Weights of a small transformer language model.
Size: 5 heads of 64, MLP 1920 GELU, vocabulary 32000, 40.2M parameters.
Architecture: LayerNorm before each block, untied embeddings.
MLP neurons of a small language model. Each row is named by its layer, matrix (up: input weights; down: output weights) and neuron, and shows model dimensions 112-239. Each number is 128 + 32 x the weight over its row's rms, rounded and kept within 0 to 255. Numbers have three digits each.
Before each neuron's rows, "fires in" lists the words (lower case) most often at its 100 highest values on Wikipedia text that the model never trained on.

fires in: "in", "by", "s"
L6.up13:109178128085119110084168145133146125149191116055166160112171126089105217129077138122178130184183109074134090092101110110126095123124128149115147152125112134129076134091089110180147136121157090143126179083117137100088090116134140067130174073084109078107127077089096116131059109147139150155127145102116151149125145119098127117133121152175161157185138153154069094164112131102134148121136
L6.down13:154118123094077113076133160116157127157161100117137141136161143171153155115095158116096111131077145136159097110154147171137198165161185099127106103149096136099173127137117090124030123127140137144154091090157148153094092102147108136126129142126120113119112061211149164150099095142143137132157098092139078148132127127195154099084137114146123129172091097091177126113163131082135112122132

fires in: "in", "a", "to", "composer", "item"
L6.up1757:184108127142109113090083169080115126156157124131170148172120127092136123164137132183148140132117187160150113125179061142105130077139110138122149058069101092136079130123133120118132134118151068127166093187144154177197115123076086115090086128138126142099089129142133099153119058161132141128150119083201119149128109109104123090127130133132073172108104077132151094142087140120176134121116
L6.down1757:142184148068114077169155149093132095180159122121130113100113176096115125072097151090146137114081151213133156083130125111175130189128155089112123160155111130077168178168135118068184171105107181132132138181113138121151081106134078049078089180137099084134101119129108118126118156166141129116166123081097089176111154144125132115147102038237148120110121109138164134068146148131125194122127

fires in: "this", "s"
L2.up880:159197148125140133081172122116102108152119119091169177140118087154049140182092135111121154069112154124119127097130096146156125182169151132146089143093165053131154079125093122072103132105149140119142151170133106149157160109082121199123084127064155112140154114159118165103152132057137093139102125155107142092164182146127114120126189193181112099137136118184096081155121149132142153132111
L2.down880:118106083192096124105138159125141128062146133167162181226105130115118157153150122104062149165141100138083100110112147127099145152149140155127105124123106203126111167144132168120158121166101139113126120129097096115104199089187113122082151087089159095139179114159126102097123126169141172130108171128103136106136102104131124133096120157098171105112115126063103111116137082085123104084137

fires in: "at"
L6.up651:167082071109110098193079099070139091130098083125131069127096132089106166117146179115174059116179215095146165090101128092115122112108162089151095136164113117128076110172128162044149109128151164182128123147138126161107132172109074103084131126084154129157096084131114126091156153129156112141142082159125151166140143141178149135157120125130119113160133118094139112120111174116098128167120
L6.down651:090103134088095113139056152154152072123147093168179122138189122105174134167120131102133129115178188120142135092063076086109130096143131088095122100106088155113138131120126149141131127106155094159089136126139144123083186132136094103153178142101095168144122082144088120111164150101118152118193107166119150172120166122158207096171096159171119073127094157101096117224105156183121127134109

fires in: "to", "of", "have", "are", "not"
L2.up1564:114095115161078078097109083103123141090163074137136111111163091065068128121139144124122144124170138101136128133135111126119118162136160150158100116117101148138136131171079154064112152149148103151059192144096181104035098092122121177075132090112174071137140117105168119127149093165102120088142120161104115163120113079187080110145116133178044135122096175078127167117152107140142121213112
L2.down1564:082136123102123140091106162056185158130139172137111072077124122166162204141146150090143099166174124151139099115120101142110155119185147154139149134150116158123162075083161099125160132082172128089125135117132166108152114108153133196139142165125087140119117163110140159161090184133107110111165115161103089111184192091123145159134123072111138106149147129189131057140104115124122136078170

fires in: "would", "now", "other", "that", "record", "former"
L2.up74:164117120087139211154062134192100129050168143124188146091139084130127116151139124147130108068169103176173099151129108073109174172092127149141122121110112100133107129180169120135167200077090175133132111139115151080163156143118136120083174066148125170115164103207088129073121054157170112121068183142148111085167161139117136158143113134177111070142160145132180143099143103108114105054113
L2.down74:066117078157121127113046120070140085167121193127128111118110120127158162106103153150177199105149113179120117088163157120117144119131112134123119151086161098158161109148154123112080138093146131107123116146151112064151118173108116067129202104170138098122120138175085151072134061137126094115171137214149096108183146149125104129139073181180140078079142113133144172087106144094167118162136

fires in: "from", "to", "an"
L4.up254:157141143167121141162172099139177148174163129129122125167154178115105098143104123154105170128142105148129107129107077129114179127140121134102055142185119122090163087158107100064106177168067132160186172160168182198136115127155112112158153152151117103181160153143135063182158139153157187120081118147102105156139106115057104124161153089197155157150175110158143120129165126159132122138171
L4.down254:134084141109163146059152111158121128134106162158170190108151159105177109095154127044097157113110121115132184141104076159108157118158129119135144162171135165103142169099171193133157151176156127088094138162166123138152135095143125166122108088093151096084115053177114115161097088151136136078137190072131038096166124184130124112090141053133145106155176140145128098112198104169051120125135

fires in: "a", "acclamation"
L6.up683:117145114152153131142088105094165208162183106120056100123100095099170173123099151105171119136114139131121122170133118147124137170074117092080103131124178134138142146086082100175088095171152138138073188128129140145155113168090105111187141119090093073134068126149120111217143135137135139104104138130134160143162130128161139143120090157113113207142113054124102194136060122096107078099132
L6.down683:132093116102198100108114142112162126160162146144144073169084117085095179129095104093107165148117142146205140125149123125130102161172146106130128141115186132165141158065112119118117148136166149113132156130136141138184194156136138096153121105082163111134091079124107122203145101140156118093113109138144151037143156143158107152154169128123114155079155145142068148148125128082151113122152

fires in: "of", "a", "as", "to", "died", "manager"
L4.up525:164100093116145127158092175112128113206166133094147150163158078114068154198112125125103161104113104091141118113145142129067151146127150141169140087160148072148140129161117090173095130137154121081143080134176125100123161121163087190146094112109103151186060129125107091100114141122120130082120176151157076105169114129096130212117085155128112168182140131138114088110129179091121162093089
L4.down525:113108130087165165157136169159141109106082141110118153144144067123117186170080102098142203157124148144180123095169144084105111154130090080067075151121082151136149101120131161149183128094087121129170183165139133123097142147141120109151111100133068180119134091118140128108107118080134125129100107113140103075116138178120163106157124146167108084146141146097139136124127114034158175071173

fires in: "on", "after", "in", "of", "during", "for"
L4.up1782:126114140133098102166108157179149119148101102175182135148116145095173141168123103078189161151143118107104133151136096096129133096111102053134145168069149106121127155137097079188067129104116122073120098145145114091086158113119131081126134131086143142118128116171195154106152127073123122054150179080133129067134187157164153135150049130127081074091151106078130129130121128121106113115084
L4.down1782:076081122138122171084124097177105123104144188156104134123126125122092159071101108175132116199139122085075097114118167138166130115161176078114110141118159152134141169123138189112104131123146155159128128169117130080112136106136084102086089133111144097162114204086095076110098154146112143091111193169097158120133132186142143154098163149074074158188132146102106153158149132089125174141146

fires in: "two", "many", "and", "three", "these", "4"
L6.up1054:152049161087133152186123100104134178131115100115101139059197148142097139168143110122102111181128111125173155161102137172081162127163112134092117181182074124121109125082102160136144108107138152106123140094148185087115108090164126096153090116068132169148000136100128170160109074099141130180097130135115108121100215149088148184094100101122086118103154158131116092117085106153152167087135
L6.down1054:109120135110138173079119182127121155110105059086121082111085118147074084134181128179138128155137076173132142096136117114111078145129161139119180105128078217119138109142114182126153144205115126156103080127171180146131132162207129103151127147175124115129088173095097089135112146194136131061079120121182151092107135085116196123079076119062096133170140070117092108118087135115119142116133

fires in: "on"
L4.up1612:118149134083086114173092125097133159081106176135151123138133175132107075145155121120112134151148134122141089126148126176116160084172140120122111124088094160105207102124110146122093136102139154144166137150075179152169092192138135117123134169124141155055130129125066140156086170150118069077176141153145124159163172127139188156119141150123124154130186125151146119128141089069107094084089
L4.down1612:118138119142138130147134131097121117135131155161162079169114104125123173114072193142134196132124174196084060119115092175170087175143112137130113129094066220064137117119115153130074106137077113122165179148095137106134143110109059117105172154155154117136126111090099121179113107148101175123129132164169097124115111140118101103049135177148112104163121191114192135124122099105093096175113

fires in: "of", "from", "and", "with"
L2.up365:178089140179164133103135169070140148164137123093077094118195130129143121113143167133078110123148154167122111156147174100091118083098143110180073098137108089163089133149104112154111105111197128159148170125103115120154133136143091108144123068110117152108138123139091161114117144149109110171140126086176095169140109139181098124141215124216097131118128158193111101171199192153134170096112
L2.down365:184078163127160116124143149150105188078107096105084132149133078085091139148145135137164128132145169099055098141135139130129107076091102129134119134180119137190145119080161123159124115099189157156134162092089142146105124172157155120109198202072104080116126153126088125147180107096121114120071113065140085099090130103184112130154103153126101092201112114132123159116104185098080113093162

fires in: "the", "from"
L4.up1145:145136156123104141113133117127146136130138093163128090111118128097089157144086141135164082141094131117113136082117128137154161161180188173198097089126084111172126082078096113069164139125127150134087136085154144197110146130126174074171144165102150074124146098162125116133073150117187135123174074107168121086147123121113139155143156103155131124143085121119153101141164146115119116120133
L4.down1145:103141161068186127114153080198080140149115160086151162175133130100118126107167064074081134140154119167073108157098083105093173187141165172094190200167123129124070156106144139153138151168103171185123120079106122153135104132137112144123155129073142159132125100146142132187131160104168117113147144131107103102097143143170129142112108100101108126081075123049130178128117105099105109128168

fires in: "of", "augustus", "goals", "caesar", "preceded"
L2.up487:099096156099153152138111133096115158124106179069094057102104193076121133127126118105182146179122155159146129086119120132128121128120208177173130061080170138125128121123192150171195140141080096118138105160090156175153077112161151120103120128083091164116113124127104104124116133078166115111113192149109111127100074047123146127134111112145141118110182122137144144112150114080121118134144
L2.down487:126135134098130149088116122068108128163110171136073048163149162066117143147121169122032185113155153164109106092109085116179065129117187112136071131148144125084182149098111171075146162135104070134127146146084090113125100091188135128143133105128130093144137106086152165077138149090131109148144109133156177119063077173165166134131143090150137153082104137118109130125131119040144146147065

fires in: "the", "of", "that", "a", "and", "to"
L6.up810:103071173136127124129096110170140170164121118088039153151146099140107219131136152098146154172151124153189097153112152137076129157114139107102122119133093116190096130127122129185210149118108138155092174120163122168132124110178086127132096110111131184140117169171138142163140126111148110155146128151044120091148150208129104186130090141143146160135143178135109080119161142179158115036148
L6.down810:121137118176142145114090139126127129116139147118119158117133132169100077136114168123130144161090095152127168108146171134158169124123138129157153097135117128062094145083094134143104100125138151160109172131113138125075153072123169127113148162085194125152198107108154093105130144103119146114079147115182157139108122110125161159124116147135149073113146097085185159142126089101119158165113

fires in: "of", "part", "one", "full", "three"
L2.up1861:155133085142169057162091149095065175204089113112107151094188114121150126117185141056152144130152083143106092092129122118090145162083124112101136095087160176141186132100124102164132076173121123134118121060169088142127136081164105164178153137116126190148073117100113149156179142093081157121115150143144130118146161165094119129105093105089062090091174121074120069106126047135188166105098
L2.down1861:037194112101114122089108137126052105140115124103093134136138079144133162124110122158072097125145065211153092146164113124161063102143153155110135194138132142169151146073108146124125151108113172135115177109179121174146133127106090098099109130060099127113096118093116139117136174135107125121191090190146144145184161176087119101110164155114098109118117102110134139100148103158094099152152

fires in: "of", "left", "then", "with", "to"
L2.up123:193082115061079141193120169145087137119151174083098127092122117153184123140138148132136116144135164117081103190187126147149171163107153090142119128138092109215162163079125122117109126110118156178123145124133136125189126175170098151071131070173141138120171152082134173104144176169114136092071150125093153069069137122117113156156093086134098065101160129125199118122148163107181125117106
L2.down123:072091132184122116101156141163073085154154138111115109137109130143113127139143146125201126158132151127164131159073166115103093088130077164126127178105140060107093170145140205131194132095106154108163155129118128129106147096069179174085152120091155112155112085172098117168145158093132069127133079088124089112138097171145071077127157133138166107118044121099073136086106120174101122147117

fires in: "or", "as", "and", "quantum", "of", "other"
L2.up87:162107155140116095149138155031136092152113104100107104149140148117175129134182086139193118089133087214142171098130160152083162118090087181134156089108191076164126060136110175128104135119115093111132130209160088153110132098085170085145066100147161168128142136090078147153120133199167126169127151129138134115143150101157137196156123111151109107183127138104138104132112064086148120081061
L2.down87:133198156186134126163097188154150070150155123112139138163140113107145138098087154172126116121166183127143128100136141092122108121102103194125104102110110098149118155127063171172126148187102116132107084125127159090071085093107129078126149161141171209160151120146147060159132157030157146075120146156155081169161096113122119151102200160148096133158103118144199132153185118115139119125155

fires in: "during", "a", "to", "significant", "spent", "of"
L4.up494:138150110103125117108107142123156118144164162082080114185134145063118170151138076067162140104114079128131149138193123104133121159168173141168108096121112171138125156160089100074191149120104165147173127194178183117122139060123103111130103133107151146125131116095171096160114150144150123146126132099165137123111193138179107090153092135087083104097110111121114131102108127157127120075161
L4.down494:129099110115160147169181121111118128122120137151098145105114163083158173122129114108159105130103106127151154123102146118184072124159102157093117098077107172109144185154169107064155084159135124141166106130129114110107172128147127113113182148087085153178082159130101091184131154094105169087119220096170166140122147150186112122094130140117074141112147124151067124103112165111092102115132

fires in: "or", "to", "in", "into", "from", "an"
L6.up41:172135155150101095086140130130150085129163171108103103169139095109137129142054133149149148108144109129147107123135169148132103131125148175082189134098099129133064135096100186133144116132069110112028128136170111097146099159110171152083089138122158112143170148126134123107098174080168125103123103137096113099137153082167219112098192122146148120122132079155165172118119137161178156154183
L6.down41:125105087095162167113122136115199142156132102156170133099167140113085104084215138101121113165148038106116139146128190128127122114137130114163092147137106170124135179170161145173114173170096121107144115102231137138087171054147122093173146152150168162124135073138112143142123134131138195134107150152152157160089121105106117191097130113122162170097131131072164095114181169115018150081124

fires in: "k", "have", "t", "to", "not", "seyyed"
L2.up324:113154154089110092117124081093158085096124101106161058152127145191180181166102113156149110145091084169079068117118135105154160109145143150135157114128120100134131097135079115192125108132105155133140145083155125188055139132138147155119179123136140165100097118189117120189121168160152018122152182116145128074096143102118101110134129093114136083185132132101156152150140105151130142163109
L2.down324:124097171090134135164127176095117087117146095114147127158122145077152135187113115153090136112129130187154128105144139140161157106098156087135146115121069137145182146122078145198158098189110160080092157043099148158097174124091087107119116151087074108169127087180111134139056103128102087154131155130121188151091106130085182114088180188088114069145189179156142146103142113172095116140154

fires in: "and", "soon", "but"
L4.up764:161136204177169204119072149056104130105077092092126107164081135135146150173117152118162092194161175113138116128194184190112114119089140144097108105131101142098133164109142163184205166152158110151137085112139121133144099108125085119109096139145121103105168075085143120093104192186085127122113135154104151210163143169134179183088191153119071170135180128099098117176141146142055179169170
L4.down764:084163062112120133099108139121151174115147137153118165138144107126118113122102150145087120133118120127151093113062082072104130160080097132098113107106187137117080154132178153138179144103155115101054127118200180141098112152110127133179051103178129145158049128081135126122141156132105183105114086090138141089069157104136162146211058148126086179089111160147100091135157143094200076106111

fires in: "in", "to", "the", "two", "from"
L6.up818:109126101186104071115109114077147167108159137110151154090124114101124105176129127122113129185112159059164174073100186132075141114099187147084199120135136144127124115156156135082127127109104105126078155099142160127129151110156148086130137159102114105083149105113141150129147182163071127150096145142122118107168142132189121142120085092091085095123152122103160114146108163107118125189123
L6.down818:126106097108137162170120098145145172163161145135189134140139116146158163150197148159132101096204083130106073136138130174111164102166083120128106123108052168138121150148163180194153128150103093132064119146144167132096116141122114123114110057125156080125047129113187108144104165063166122105184129134116116184114134164160106160157166136112124115118151141052086140124152128121156113114122

fires in: "of", "through", "to", "onto", "between", "delije"
L2.up1630:120149148114171175169124165108125141083080126112097165139169160159127146138100133129117111146148148176143121112129159159151116081151130122089134106099107134070150171168191084154147161080137119103064088100135144150230161117061115121140129132112129136122114087131134098099121126112160136070164173096104113094138159069144141109104165167155166141171139096133198187069120138179087110135114
L2.down1630:072101167178151151172168142186120143173099194157159135132176129116100137101052176089101118155156112081125092075205155174114138113099136163115172113138108142179158189141076155140157159126168110091123089117151173107135108174090160206196050180136124107151143126147137098114147139135070139099146148103119171078141105127174134191124153121156140111163141070123154137130103124100170146132125

fires in: "from", "the", "of", "on", "to", "in"
L6.up456:081121197130119099099140090169175164139122107079117114102162153087097083150173131123081078156053173126074078156126103160087133119140050136104135108133137124157122111122103147105091161150133140134152094108121095153110143179085198161114164110119160069130133176199094195106137106152135075093115117125087091146164129141187164152087104079070126115093101085117146136110127181071065145118115
L6.down456:088088114067094131092151163150157173132095117116107079132083131057159087155089132187099164088063128136114071169125171125101131128065097118105151185110115160163103081077137174139139101145094126103185070201100096162133159087131116137160153085127154169185139088143118170124151117080103111110179079109146156172084125118133143107113139143121145091160131104100134104156115181098155104152083

fires in: "it", "one", "she", "he", "i", "they"
L2.up949:119127157085117135113119025131152133064089092103182075149171128174162149094084111099114180105161180091072141154150186095105097108131124104126129120110148103108164122151111110205158141069117135075133165102132141115107182118133112190107116095119141100059086160153117161146076088156123072104130179124154169093130123080131188097121134117143191087136125105088087141152111146147161148159109
L2.down949:142134134095142080079172077085095133142094149133146128117126115139117088153118141086139089125105069106075113079178135113110128139099164122123169120117119134115133130131148128169163146114118130099140166121080094190124153102101078099117092175101114097141129141151100192160066069115153070130051096116167172083127182087096168095157109155065155101119113112183124073132113143149142092197075

fires in: "that", "said", "announced", "since", "knows"
L6.up1656:141127124095135180083104141112115097144116078120155123128076162139096104180163104127127184128084111101123112189166174160150106192113117129126111177138091078170085107122117121075159158124117150100145187086170066138128129110135173131113144119187126085155088135110134136136141186110095122073154118102167087135178144130098135089054115126112129155210126108116141126138106081106155128167143
L6.down1656:078107106093195112135108172171151136163129064127102180187099111143116102086146121114140205159105136072134143122162079068119111135073164123122135157145150098143096102086127143111159152142099093077124130099141123094154168094133154111111137148112052111075101093126146119109097170142103138128128168141169102115107113124080153135160096070136069170118138097124117056127207131125162077102155

fires in: "by"
L2.up1407:125123156175103109093070094140101111120131126098119196086133156136117188196156139128146117107135150156064192132138101193152136196135181156144132129146093184175136106076113113177154129072189121160108149156104063158152085095115178116091138111120141114116110143142117133143106132115161085131162155100138124170128175089135119077088096090152137099077133204176183166139101105057085134152170
L2.down1407:139140156152090142106078103142108124130135132094173152136166115167098151144104139086161148170122150118173171128099072136171153116113117112115105132129076094066111089136180114181116150135140104171086143131138079077100153126097177132173103155186144083103092139139137134139056138141126125125174118084093119194175120089172167077146154135150172129131129198168126169086154141058134161148105

fires in: "under", "part", "of", "over", "zone", "s"
L2.up310:181125106140113082152154111147136127099129142145105175086098110137137154108142134087155134072172126132121199115041108173154135169176129104181143124170137125146105125127121105126105104135085165154117143129126133161059115199155162152145163163126085115087061120136102145131125096147186137142152149092174066067148153098090164089117134140138098107154157203083108114079116095113149121108119
L2.down310:182136114175174119097125119105105126130139155134104105072198107104111090067091106130123179116137125122137143121129166149134072152128174067182116163169154182126143177161111119137137129143169127116093174118155105126133112138149149103144198102152116089079151099097115191161075158082145128094132169138140138153170177190141080132104114127130127093081155142053100144125095176143099217077101

fires in: "at"
L6.up1890:151146140148088088123101136149156120205117116170149117168146159123173118142133068142164100119143142083158107153106127116127136177062089109111096154143165118151089134113102127109109135101161159163068083098154105076139119143117167151125123116068169093134121120129156134106173118114167098122141114171160121155128155097175143124173136123116080102116159068133132121140081136156082117113153
L6.down1890:097113082106058120153207123135089137180138108200163143188105192087131118093147141153174102096123103170173165114078117109090125114116152073075194150111124113119115072134161184183131119097146107120114101128104133111062143167170118088123062141169151113180057089075129141112152131141184115116171191125099105173184132117143176134114112128115150081173083107178186129156119134121093106106100

fires in: "on"
L6.up994:110107144125205184121138106108081140142090124088140085155134124142119152125140139132182103160135186165175112122157137172149169175122130136120085108110076131065174143121105146096087109167073075097148137088156067143115110137131081093098187133108124155158126088134150099148094148132140090079108112139144157148122122175112057123124124085115117116120127122123154117106084127109059124122127
L6.down994:149127114102154151076152096121107090080068110083127096110138116142155116166095139127124138186127122152076111127176093151144088132097037111080119113082105182032183123095136106103129160182065118135168159191089098151192118094119111091093195157141122113114093132125117126149141122137081111073135141154130109081096146173093128153132167106169120119162141162148088125075132159127098152161116

fires in: "over", "out", "under", "back", "at", "on"
L2.up1231:153126124120103117141147139130160078091137151152194091082169163168174187103115119098182161108149133106082132125169131133098134168167164097166102130172160161129092141113165118194136118137114102188090154162122116165106107204077110073148159181098098122139104128140127108166109094178072090136127200137145121115141172076084130139138140105136116124139143183086110106184131099101113093168103
L2.down1231:080118131166172142112095102139117122162175166127180112137164174117136168082110181102215127113082082154081064128167134094119060078128144103135103137102105110128086114147141184147156141175124143125121139210149144098189114207151111105129174142073112068142131139139130147104127114158127081156167112121136149112093156215156121150092103076173104100155090099083103158132127172103125201170095

fires in: "the", "of", "top"
L6.up102:096106171122100171102118143095144148144138160133165113128178118131109190145131086117090137163120166098148082127144080136169107108056140192153121123137101136126139123118134117162142108097137086178123159092104135173133167041185162194093150178080109201156148166121097099027121079132145108102157115148119165136172180122164135144116163074108116086153147057149110157104120120109125149102071
L6.down102:020156126130161119149157079066165114139144152156140085085088130130106066094099174136055104151136166103102128178112107106148101147147124179134148118130088126151090060089167150097172110129111117150180149145084119205151170101165122144102067114213150115181067086142110139142145057168084138135140063094124135146118086133132194186092133111141107138145161118132180130162094073097118086150088

fires in: "also", "while", "debut", "on", "place", "next"
L2.up745:108137154167116177137154158146124165056184134148121111105110199094069120131115117172126098169144154107136098182129050115130076147182053133140124138097132156103088135173218111094102093119134137113174128098163156166111125148131124120121132105141084110065105147153111113115091185160114133141105119132143140152097156112125146164159150172171151174083177123141125131153081183083129093112112
L2.down745:106097086118142131160074114100078079163189137202109148179134136100142103145136142140134170156141130138095118154097150146151145128160129144094133194128150192071122132107185120083079166137076139118117111166095079111153183129149099113080126192115131142141165101146140158073120198183152137169042108114098135076154124124095067140164154127141129141112130161186093089157125170137114115139134

fires in: "one", "each", "any", "type", "half"
L6.up189:115137190132111136200162127075089136158108114100145147155151155144118123131142127079113118114146128077097131122138152121132181150114112100184091164087041163106158139146098110141110161124186102085171112118145094105138159177110067140134142084065147141122133148096140095069156104174150122108128138140156093095088163086150128112117076157140146128052181126085174092128152095109143096094114
L6.down189:126135126111148085147094122071123140129144093143113144113144188143127134111127142113114081109138100085119139076149090084135121087162143107164115141106195114125178174106168207097146192163137120123176138087147104099119109130131137139106156177106119174179121093212114185141180122108129138111154034167151118099095066146115164168170158094146128096105116145124144115159122146136118179116039

fires in: "of", "from", "lives"
L2.up223:122154187107078186125131108156145152155059177107119116144151134079143175127163121139157123105168123101086163121088168121082115082126171125141086143178051096186126090151133162166128131127146131155096143120095050140139102083123130127130158117101134145129216118160071072183102102129105189090117134036090088132159110133114054097102102157161184076148151110092131128101132170156116104133193
L2.down223:162133137078112182139170097151143111164094160079123152110152138136099163150135070097153127064119143074104086141078148162120123075184156111129146102151113110146111121102112181154142104103182066184129132121086143219100061149153109144144125166152112169104153082152094132184105150131141156142115121088078180089113092147119117123103130087099124102127103102110159213097195111116075152068149

fires in: "be", "a", "to", "t", "out"
L6.up1864:139085157154122102123101102082120114092090100066145150116157154167172194120133078170168077152156087052105107152129093120108144136145141103132183137093099094127127174134166094133154112145154112082089070139168173116147149172095078130132180151091185140089119142091185108107145085165146097107116125195118108103157162137124147070142185087053112159099140168123102130103180097161190118118101
L6.down1864:113129111144157129122100158105119175120134134129178056166140102119127113096135137138115159138143079192124101068118184146153145115156179163108130164155068091155138148151118115169098145120168172099107126122147088100148161115158102153104166131050170140159100105176197081049136063136110157075167142143123104205108115129123180104120140108182128137108116155170195104114149140079168101140137

fires in: "of", "for", "to", "on"
L2.up1891:157155084099128166177131129102164132140161111176154168127164124145114139113111138109073115100142157157111122124143086114102129107125119156140135091094135146104106134140095112164091105105127090024126206146120174125109155139129140165105112101099090104138122078141151063078139088157152066161157172095133135132125072075191132149127131115113047163069138104125072099176167124159149135125105
L2.down1891:110157097091106175175096109102143136109097128057088155132130166150141175148119138173071122148101102125139086134177092116096093118172117112166176129084140127200124132100180062155179138165102122093161156183140150096055146115148156182115131142052114142099142155141149139107113137108100130114162089120111117067143081110201122168139138122078108113161105142136104132107135140130165161039161

fires in: "and", "with", "ve", "re"
L4.up1775:141162134119175091148126104123128093128133096112156192150108138141108172152106143128121128106149142132095103081188165089119163185156181152128165142225108121153117098173107163096120139081029088171110126127171154152111104166109129159093163125102088096083131139120162161124104137117158144129122156135111128137145236165118181155105149108135122161119169118171072109153146144156091115134028
L4.down1775:108092094116150126112065136135099132170126110170183122174112120101121086096085100133066138103115143138111093116112090130150110147101152118117069160064113118091129131103116141166145135155140160077136110132116109115109133072123172097121114109131177141165120139100118188162113141127142146127113084127115158119103101130117127171168159123182128128140179198130045106132158137076128090155121

fires in: "two", "three", "one", "single", "each"
L6.up1690:144153157168122094095118138168133139161056139118127096100137147154154140175139100140179122101105145106153119167157112160169082174207115100083101124124076153150092138138028111152093128144164105171122115169090169116066127095131147112168172104099122130122094132139126145103169122135094163055166133083099117124152158103088125085138111132157141111136140123072025113121108056141160139134120
L6.down1690:099120069079154117107144129146145154139158103175115133170148138137161107090143179185108078167179122167161139030151113118162143171196082111126117131112106110186133140107192171134056091169138120134095183085133082099170121117206101159099122168114091129144145153124152087094145160170096186149109080157147194113138169091165142122143104176093142139136121142126137087133156118137094152068137

fires in: "also", "to", "of", "further", "such"
L2.up105:175088134091149148126111121067075089135087175152136169084154118082083146136170110148132146169110111076126124080109167204143157130127139167143098201148198176155160085132119114090103089138172131159128180184145145156072111151125114126141086103079122107162164076057105137141203117076153114132123153132149111168101103144151148092102100136162117116130131127123191068060124181114126103124110
L2.down105:137151162151137109101065216146105159161120140113112171105080184130138166098095161152104116210155096114143129131176130060052089109165128114083161125135176140158163128104141156100157084147110155148120173117152164097077184112125166158142178147165148129063117141106109158129054191090124080124107095114101143109186105148113111146128102146105156168067112173084116123088074125134121113143167

fires in: "in", "to", "from", "through", "and"
L4.up119:136094128159143109071106108147137064187179170157165133102149173155144178127139109176134152160198080153137093100097205135130138083173152157117113177083101099163146134081165108124143123055108165134105129163190141139173095135129101171102093147179148178150138135135095170147108136131163103110170073145126127163184145115150092148096140121106117109141167136155123070089132183152110103086113
L4.down119:115111084151110168151128099133112104161104145160170143089050116083127092120132137149154090131110118171160152136136114109120105082107149146155159190094055150096124153123140161135108155193089131136097076119137113101121117120109163103110104078088140122111087161141145142100187138161108178130110081108149151092170141084165178102174137145078090189092170088103146154190094159058201125145093

fires in: "of", "to", "in", "the", "into"
L6.up1766:145068141154116070097109128125135127167110186119135105146119087119154118154164090123122060135155128150161111125102177131183125049138115094113108095097100097135163106136112114112161151122110171084144087147130168161159116111127139184098102153109156187125171110184157124152133086143100131137184110116181122096153096044160109121093173161128089142120119131136173106117138162110142155060091
L6.down1766:120104171096115115123169079174145104136159108168158140144168112111127142095132144162067094130185086160139143217179047157149110142164079148131112111133106131127122093083110137120183115125181144115105088109141131132107133163094138142112112197195119112101095151049129142125190135101132160198135151143078097192121121152125120187131167159104120141107105093124141118139085110130177124111101

fires in: "s", "the", "his", "her"
L6.up1201:180110180154169056079132114156119183154098157162137092168137115106088165143112156112129133078137125048180138107113145136130121180118132122074121114155130109190178119098130084090090116085097178127144095129094086136139209152168167143150130115157108101127120059102106156168174176162152143093169142096069149116139147145113074115169129036100099126125089098129130104148120119143142110080164
L6.down1201:118153135120114159216115134134087132121128092148175175147148131097173157196108151142109139092108159122143107144146112178147104146164090161097102116044107126149173103112088131073151107113088142095111139124106138153121163112212092093128105123172139152126193120172188134142175147135095145107164149126136179147118127109107139089114101136112134110091149079130066103132191098147146108095115